config = dict(
    num_attention_heads=2,
    qk_norm=True,
    init_std_o=0.0,
    warmup_steps=382,
    max_seq_len=1024,
)
MLP neurons of a small language model. Each row is named by its layer, matrix (gate and up: input weights; down: output weights) and neuron, and shows model dimensions 16-111. Each number is 500 + 50 x the weight over its row's rms, rounded and kept within 0 to 999. Numbers have three digits each. A neuron's up and down rows have the sign that makes its largest values positive.
After each neuron's rows, "fires in" lists the words (lower case) most often at its 100 highest values on Wikipedia text that the model never trained on.

L10.gate351:405499470518462490586475486498509518451405444519526522445379422469573465480520467539456509455410534573446509437540583467431494548521516517500420491548470461499487537504515480552419500550509428529463526424533677519499499508458561581505581484434513473499428455561497471485538552467487486480
L10.up351:541496435505457492571563416449476364447579476464547526469402555478485473458470671581494535494504481604533549447400577529529411449532540487462617464569505469546383417488501475512417582491512462485450413463603487479548405458492520520488504529546526412420437488465455394431511502513472450468
L10.down351:454438503574507446485522522516543450474484451475533510424500416475513421483487419533525472494572468535454492420478522402442524537447426511533456489571496523576475526500436436601475470515469480492437489516467509535553528485465505465517435459555458411505477425600503644492490554476496493530
fires in: "she", "he", "company", "it"

L5.gate698:570447508525431553544500495406443502426461499479549468488491463580516455419507481524481474453534494522460603414549530442458568513586636483520557518558533535473437477523453500472523552548543498537567448543556549492489545505440529526577454519573517429408527487557470447486433521459438509533
L5.up698:575415521530473484509563506407461440425463439517549496466435511529564450432462513502421485478460487553453495466525570484465588499482589486460477510555530507503452495528437452455536520525575481528556470549551516509570518536501549517526518443533527433424536479548461418531498562496439532492
L5.down698:505409555604476472491502603453516521512473516497583529479463477559559326478434520487495511470500478561516431455586481458400535458387507470553445500527478479476504514515506412542498495545535479477394482525450466569523513523557436526499497514515500464401481419517519673483508549515454481527
fires in: "he", "she"

L5.gate540:433489490558485573467447460391356435481392479513499453503496443484487513413492572534548444439467457493483507491509474555548458626487520592426538504497483479520540472417467448484464519501511482509484491532511516508498511457417557507427565452456479461532477537487495472510456542417490395569
L5.up540:499553524505528580489540496499447463402499461549446384488512435452426520490503460462426461513478577552503489510557539479523464487496579450444581461539463477559481516525483500531433552529472450451464470553358469469506446497491503403503508518493457413634426492451535514458452521505502503527
L5.down540:586403500489475543445495555430473530476553570503541595534549464474494546573451471495515561547434495500509421444464532481528486568499589527465475490503462424615533451568529533503412395509454523495524503493342511526479521449511496500477559534469412400490483421459461641509443529407508469487
fires in: "major", "ten", "may", "mayor", "until"

L4.gate346:536480415465463576515436495552451540532502450467443445554513455517549547433566516458577534574570501531481550551458503531558475580503534522525412528461449505459529599492578552500500556487567516568415451473511446535523542402455416571385543505491529444516547620423540507478454540545483421527
L4.up346:561513549507541523501497452467536587560482487482542518502456471449490486426533474536555569563498491432379502480564499548476385475467432458543442587620469535463557532501428505535453525402534530558572542375483430610589453564567564569505508558523514454458568497462475554492591423491408497556
L4.down346:549496485518486459552572503542503502562506550489611538516523452516539454523515547458485530484521495469447411399518511497458517507465465415471514538534495512565485452396437456523447607447452461509485518518519541575441563482540521485448456474512502553447486565490444583401589408435477418563
fires in: "an", "owned", "caused", "anti"

L5.gate664:440527485475540589458550475444526503479373488504529545511560538462504494422525527460497449501530481531459577469448501480594385499483496501557484508525583554484537440508614473469403461457487603482477466462451502498480517415567542517491529513468537444536400585484579492529522559384376526465
L5.up664:473487480539469582526496462481584530485500503508470531505500618482529464609538464475570516438592505572538427552486550461492566471478502515511473484500480467539513457560472453498493595450526469449424494448494540433520525474536507532513463524501509502560429474578492558502516605621527504506
L5.down664:471488540513519524528526465495494541463481473558449464547459498476465552526580551459592490441520448512453441553478539488497482405563489470475454549485638406549534462563480445553458508451474479464444610442479477420487500410521483459458463488447577610487526593593467488456482523532507512458
fires in: "called", "named", "wrote", "renamed", "described", "given"

L4.gate670:477457471440510576649463523493523515506506572479528477479451460555484530461587489490415587527481520565538489562492626545513548404525539492476551514473593485483400480475502526530565492499483492464457502439567513488485465496431482505403428551395439418462451510555509559482447442510492539535
L4.up670:500425532518503639580368527560472519398512532577516475499424480547450469479552533522421576603518478469430477511480553483525616561574543501619454496504584530581378520491472510457514515500528536472483523548497462485469541476385521468401502532376451488458474480509525505462439432522587519513
L4.down670:520577482438500524503449579532464494495508504516489458489479506414566425585497556500428530488433496448422299505455529522450571425466498430523531502427520555501447458508503498527514471505482528498427488538467554460508504488490488515517542471423498453518623477510510683460519500484515498467
fires in: "president", "manager", "prince", "coach", "singer"

L4.gate538:523395430599564540483478515485649453501441499553525573513441470489465483498545426536608497524533540458494523436517546461429501491433566512576580592468547493559556554554478406507454555416484493573560461460499475479528489435429530557498615522472474505467495500542463448554490528565509568532
L4.up538:601406475494529514535507514603519521540495518547497469566473458458530502462598486515541482506502553497489485476557517472399408461458455474500547424494545475495490511547423476548433548489466503556485476553469383450595464402546481508488526393511454505526518518525499501486549434561424431508
L4.down538:514457448536472536492515422524555528446470434548537469567485500466464503565533563492509470545472513610426418479449559531470479606454466460500549455619460511493468512537481497544413503427530491509485480458533475553465461559487485531493574489502426471413495551465406739516458442559564505391
fires in: "was", "lord", "into", "second", "is", "first"

L5.gate532:595503471446489456513431536521513518496460551538438516522583486542454602455583485482617549555433472524500366476505512606516424607435466477490520513564476509449540510514443419629459517514498470589443419574484517574555582511566517495676526409432469522432473538482527506555471459517463518450
L5.up532:567507512435529539513470548574519511521540526547490462509505497564472607454509442533559494564462505508469461436577563606509409572537496448486503476551507568443548574545451452572477461533489507555510416587508539597470565494575501523588435462444456426428453552442539480497498471562516533514
L5.down532:466547539550556412495575465524498575533477403458533474509504520443445478487515538407384572445537501545457325491480596507455565438459476478526492517502493567532448548471414473355491466508482505544478525525501409450542460542500538478455515506495448572580534512463502768502475487456485445538
fires in: "second", "third", "first", "never", "secondary", "seconds"

L6.gate623:464571505484499501398447495459415453454481500426531439506463447416497473515518485507440549545506437590483554438640448555526513573572614529528553506315513491503452527436434464496464497527466452520520439464525493402431502570475457493529528477566539483490477406538436372530478585427574563609
L6.up623:470515560497600527530465511480422540556546463512477444481537530468448501449452449511551478560461472515481485413466594449570464485483487447466517456496543521498458549456472495545520499463449423377503445490517474555490505592482557539404464524545541433474481461446427480520520431501542423401
L6.down623:531519641463394599538493428536455557580454468549472497537531527468602478450496579518474543477556488471551534505513524540520427541506442479492542464456539541445491418545499430513420505530458498422484511425460484529443445451483521500528544484476542505459383490432483376430464533412532533529
fires in: "since", "until", "or"

L5.gate58:498495455531523485466496529502416426351456589423575499523437470597523473409534512557456438542439517559514496556516591460384536463572537535463519610508445513527487518508507437600481529654442449530512472495499563520462482512525455518416498522515530504423436474559454433558510495443539447515
L5.up58:366448518469496573622557492465551462501460420408503427501471478536471473484518502494466484551601510623495484502609519495487534427513487417477567536576505473539463464455533479495431504563519541541494448502417430532557539493520619596531532560472555579524421521536463488475554584426448479571
L5.down58:474437449646508476496477571501526522507550467475606481541436484560497413467443524580497469448490453567510495515581554507431495364463562450531538465535520466564468504516530442608518486540481528510503488516484494604509546558577470447483507534370602476441444476542504578466448509463507523549
fires in: "he", "it"

L6.gate171:465452440510535584440550433489533409499481552602502563538524510534521517475535475466573422465531453569516525565512532571439464552562487513509520481569476483419490475497571527534431547567554467474559579439585598512550641476489508613462424491522526499403504454492554545561440518465484568437
L6.up171:485462533478482572463586452499531385583491498528504506532555417412490449523473531436489495508483572528497401567451563539439469552484494478507541474466478489461510480486539487501505546481553497527571494496525625565431576410571529493414472459518564561476433501489535518587480548478466522400
L6.down171:492436504563507554480530478479497420462402495470489485485502484474494580499542532373490539510533523549501406505634472454481578486559487443510474472494571418501539423458514545565589541453503494449417491487483529450444500382586485402482482556495586573397490480496479697570492529485466533531
fires in: "called", "name", "as", "named", "renamed", "sought"

L4.gate101:497440552474424499540401417515486505486556492384560423443528369474511546474469562492628491494504448514516512523498475445500482522512599533456486508576514507535536578444544486484557573554468564474487533420442455503452432488481518493480462469607469488396554565505580525470495505397476446616
L4.up101:471489533470488571514587554545495527474403544424472525421525471453429575514545478492492562542462536520466453513605504562535431475424455571503492464532418523506531413431536561558534491451500446439512469501572526587503490432493515552433537504477488514432499506447415541514541476521486393515
L4.down101:483415425505594544461435442492374548449406608471440536441540451398553498581503426466465510489476596478562470497495465496485585525463475536503451479524405431507419458494549503541547499447482502420571460547489479546512466430493535511571554452579487467527466552514539595563515471399482514510
fires in: "an", "anti"

L5.gate191:527666525566522491470506504519516477439541505504523511623437438498519564454436430445543561488488530477562569521506503534487548617470464566487542524509576536555392440523479508501540487445367448492501565523491533498561503451474470581528416422455463499410443477583452536442453468470600536500
L5.up191:434546462509443502525460422466361432548563487575504506507491502497531510520472495502491514519530548423445498508418551581496490517505549579409438536400594590589485517432575432456411447479483421425473492331450494450419464520509531425689481532503503479502450438395501480513410530508460531562
L5.down191:403480546446536569485531458506404539534551487442552501440560410521621460488490520588503533436473396524489524521496536507565528511452545447491488516513545548595493521530469410547503513550517488466532567478431520484442382515533438564534570519496433587482481394464542565462426518492457536598
fires in: "after", "following", "until", "before", "during"

L4.gate455:429517462506479537482506543532485512571462521481410471485452482575516571447551544501631483529437520548480429483554543461600497492483489486476475522544514498487522528530443539494498494513367503466484435450540403460466535488455399526485550596476541499530410510442570505564580504413531445467
L4.up455:505562488567511470422491472646467466519450522554547449521515482502467577503523507573544452511511567529514438477542526377504510529498480523616511476465554440557517516553408592523498512464502362527390499523517491479497513560528387459445476481537527518456422463539498536530534389435560496532
L4.down455:500575601562506504498505530514494512552542364561592407605490485492435549436506627556485513546456564607532436496414536542472542519432515512497537534486454544578516523448460535552559491468500521548499446515533409526597446443497556532400498510382498537443461550462403568535405478514519475505
fires in: "second", "first", "distinguished", "secondary", "seconds"

L8.gate177:446604566559555506536449515537569521420415596468417513521472482468419478539456466593485518560424540469505473509507507520484489582421552546508433499530510506439484543487488477458475535557477434498529585470509526529537514600591395482578422465478358466476342500561460485502484567545431529563
L8.up177:536443461473402458445499481524408532499499575451522484466412547470534539552538472438546516461535480534538574401501516495482479548505459505510536570498455525542455504485461446474378471495504548470527385527595443602488416468526530501477406399527501523442440454521483493431532461489554497494
L8.down177:499471525489541581481490522556545496504532537443456468448401528499551514504468413467464540530506514413524531452515509555428491491453558478520539518527485461494514424503492426485473484506427473530443379518599467519534548499523554542412432464471470576468424443621463359644521542604584497491
fires in: "this", "that", "each", "such", "one"

L4.gate244:476537487491533576515487415567433490514497581490496469488502439416553434459523573483464502526600544458446601486562467405439431462525581548560465451489523578514502429476484442565440513525567543451456499571485481568568570398455459523419560539445462429427504464499508465537486519506526531429
L4.up244:459409468519472519543489486434491498460461483404490572489476515503466438433489520530560580504547581494488595440439479421508466451508447423523416579462504551441380557442488480485460465552551532448514469449481536486576473522473523572459571428488564486483439551559425477524559475550509506507
L4.down244:534405493614512541496450472489550537484445493433477499447526501546544420485538605501432484540486523533500511439604598423495530422380497482552462489492565495460462473469508461523444473663574502403512524606556491532536508525593502496434422509496566520389537467549427565457418511443497468491
fires in: "he", "is", "here"

L4.gate278:517531406489429543433478570507520463551462453470504463420478401449433475517555465462581609523535520500487523523496519547473499483552471551501473531447485501451442459403575472458546578509451402468487568523543479474643586503509540525432494490483597456535574491487496522452542459502509507424
L4.up278:472523534503478527470489518513501587466514439477514514452419491631549588492476571517595560506551497517549574496485460526484516504636505542462496590590544496477499551502554462544532545600534527523507426457417567536520504402496507490490497452562515502633601541517516553446516532438444429555
L4.down278:503472510546522530496552536546543532510560494493503620486546424473553523515486571426613506530622501519566461449465433495463529507486525449486498550531394535484578512444451454517516530460484420520501475567514588593493375456547516513466442470436485465532468548480527579414476428547529532481
fires in: "an", "anti"

L5.gate465:459491447506375541537518473505542550512439437363522511495528450428548498447503531460427521507434528524444552515468369488530510514508544457598459453467494527489486490531457546499488535523469552494426452474478399545501433559518396463520454439481553398514532516471520486454525505510562599568
L5.up465:487424550520465442579535478496576443450513508497544531436497495449495480495492544466438500489407514490524477552458463521469415484495543434550439492546532591494455529543464441423483520568539513491615460519421519483587368530506418573510508554554544599421490567557531469548388486510529516484
L5.down465:451498494468484477423478558493535401530537562561491487501526475619388370515516446534425505509471452556501526525497501455494668470571495474521492544480484480440496579530545581513530593621571471548565511543511593461476499497555419576494434506578571468472555536499464559528397454491460492513
fires in: "but", "he", "however", "although"

L8.gate267:494584506446593529482439468563524450480410458561506556561530470539497480452532362411573501491445462502485513431457559534445446496483462547486546417460533488562508588539504448486527505442524425502555428448418503483519452458555579482489495476491440526460460479533473478462388513495529444435
L8.up267:439512560431529479548500474489573605500514440494497495581522490428474585475476481504495471529503488511514530492490426544531505532444600533525597563493535453434503424414553541457483522539462442524510504533516482557578442577604456565451503399562463521488441512519489525439493454448489392541
L8.down267:427488465553501481577578402511534415537573454488595515534481594514473427498487549489436533446530454504485546430485521529531537399528486434534616528451450509513451475358553479492515440499426510438481419509547506498487477553491390517498523507455516594597441568516444336546535452502529480584
fires in: "such", "this", "there", "some", "known"